{"n_layer": 15, "d_model": 160, "n_head": 2, "n_kv_head": 1, "head_dim": 64, "d_mlp": 640, "vocab_size": 4096, "activation": "silu", "norm": "rmsnorm", "norm_place": "pre", "norm_eps": 1e-05, "positions": "learned+rope", "rope_base": 78500.0, "rope_fraction": 1.0, "qk_norm": false, "attn_scale": 0.125, "bias": "none", "tie_embeddings": false, "parallel_block": false, "init": "normal", "init_std_qkv": 0.102, "init_std_o": 0.114, "init_std_up": 0.102, "init_std_down": 0.0, "optimizer": "muon_variant", "lr": 0.0159, "lr_mult_qkv": 0.4, "lr_mult_up": 1.26, "beta1": 0.95, "lr_head": 0.0108, "grad_clip": 1.0, "warmup_steps": 200, "schedule": "wsd", "decay_fraction": 1.0, "decay_shape": "pow", "final_lr_fraction": 0.0, "batch_tokens": 65536, "seq_len": 1024, "doc_mask": true, "train_tokens": 287300000, "steps": 4384, "dataset": "wikipedia_en"}
MLP neurons of a small language model. Each row is named by its layer, matrix (up: input weights; down: output weights) and neuron, and shows model dimensions 64-159. Each number is 500 + 50 x the weight over its row's rms, rounded and kept within 0 to 999. Numbers have three digits each.
After each neuron's rows, "fires after" lists the tokens most often just before its 100 highest values on Wikipedia text that the model never trained on. A number after a token or word is its count.

L4.up512:497498534582507531476517515442552534465501600473435435476502532517494458470577516488475518373432402524513512474577393496473489515446518473464452523492619552481518375509539456377489417488461462407524539433515634493489598395491451500491490535431493496472570476535401475518521461473512450498
L4.down512:502538590465498562410538495465446532553528564479523485446462540424444517510503604506492450465502461552585427567427537449536436523439457554480440495542461506551439550557443479404577474544487552459568474461464445527508440549417496538530447497429456407569561533526508552476492432582459490570
fires after: ", " 13, "es" 10, "w" 9, "kn" 9, "s" 8, "le" 6

L3.up447:439527512500569500462447573399464523506420529508539482502534567513502503524507451494467431417589493515509493674443553486478450542454584539610470436557512547542465546570476461416601475407495421459479507486506511564538475434453536520500532551511497463537493456604482482577467498540491414511
L3.down447:524479504446571495498546565465515531460540557459488512469464543465567443522549503507477438525533552589496446510480501540603478459523460527530471446480462546488517527513461386492543537445480467458519468459500433512517501461490452431545560505505508513502498518529572489535518394535601443487
fires after: "=" 45, "• " 5, ". " 4, "- " 4

L6.up507:512451606548500484512423527567538464554454506464542555540530542492526572576512514532445534523525488462448479473450563486453467621442522552540491497479531495458541519474456498515503486532500528400426515555468593521501552460547370495440470512469452447441549518472481484526483519446454504362
L6.down507:493453484536425423458494463523583473512536485525536483457563450522516515506557538515455433416574621526564480547451520520526550570526448508422515576530479471588374483482460497542462476458534469497532453526537442476494574392491462405442511532406528507551451526422485473537566459546545380513
fires after: "Con" 18, "con" 18, "Rev" 5, "pro" 5, "Cer" 4

L3.up283:441528612480545561463523523531513490464596494506442503567429442441461569559515501481545482475402494457509474473529498546511489547485557495530475544452522537473424524398498534553447453549474542418576567470505546496569462523508354467521475530502603511437532523549517556481508557450466505486
L3.down283:424516541510474487591521506485617501484574559549465468520501443442564535569534506465411533547507483471659499484474612456512405471521578587515475568488483408499530483423523577525482566542500382513504576499474508554557482549572564541505456507442589551566443482536595567517498503497446519424
fires after: "St" 18, "Sc" 16, "Sy" 6, "Cl" 4, "C" 4, "sc" 4

L6.up311:540517439425451481447508433429567441562517469496552451525496412428412514510589612485414476570541451544561537541517464482422377447518537598534454514405516504505454594548508509515484444506577495560521473510604453578505515500495440482498472499535563433444458606385478528510484558516437568462
L6.down311:542535478508468470518468436496465561526475464468523546440502558574495437480550510422449512505461534467407408456496470532532430442428496510467624488483511494468453535455398521502524495455369418471481549523463508476491514448505522534449559501442503499541512509571459597521550499422536489528
fires after: "F" 45, "f" 14, "," 13, "um" 5

L4.up373:508485432636566430386458385614447514454571560583427440544506535501518511466513592535536592455483594514523539468454550491514461609491424543488551553411530483534561493530538482422500442484563481466506531505582558505475488513533488493486487509465464547510556616531499520429426586476514401508
L4.down373:535589529455484559578590455457502649600518505489572526352403521485435453493531442433540483491527448508510497537469542475517497507435416569504439427522507599592479440495504542456522605473570566513457518508556512481545503533505463478566498548580489421404527558459488496538521585554481507570
fires after: "gu" 14, "bo" 12, "wh" 11, "Gu" 10, "Wh" 8, "pi" 6

L4.up222:652480494447481555509508416427483403442535483473447525473565427459467540438581507510405544502429509572480540493515509512548549420579546540562511523456482451406526597464504432503548460605518491564457528533513484491559474515498469455472518413553465504424516456572398501501551498565524400482
L4.down222:550482553463530553530452505479537541458548528499396621454430538537535481499468482544480451510511527513466518534519489450525566543572488438545571521365399498489428538424500531532500423501565461483524499505396507488513420551505570501496476517476526445489486598560466464537435486518533564576
fires after: "T" 22, "=" 17, "V" 6, "comp" 6, ")" 6, "W " 5

L3.up177:543444535560468570508524457562469574508423623511502589490555634537518503537507489493449447510495516481456564526426495545480506457500517543569511577518479497432488498509485509556454459425546513570492466448496523512500489445504396591523557500560399608485429502493575603484543427431505469463
L3.down177:495533475525516455469499516438538436543481489528465482508487479502508510528387509536492567513531496466560503480487547521531485415533386577464392496541484389538488477537449423588581404501441412456407421478534534441518493511522521493421549355484480559462497568440499473524597528555490426568
fires after: "\n\n" 20, ". " 14, "Lab" 6, "expl" 5, "lab" 5, "ass" 5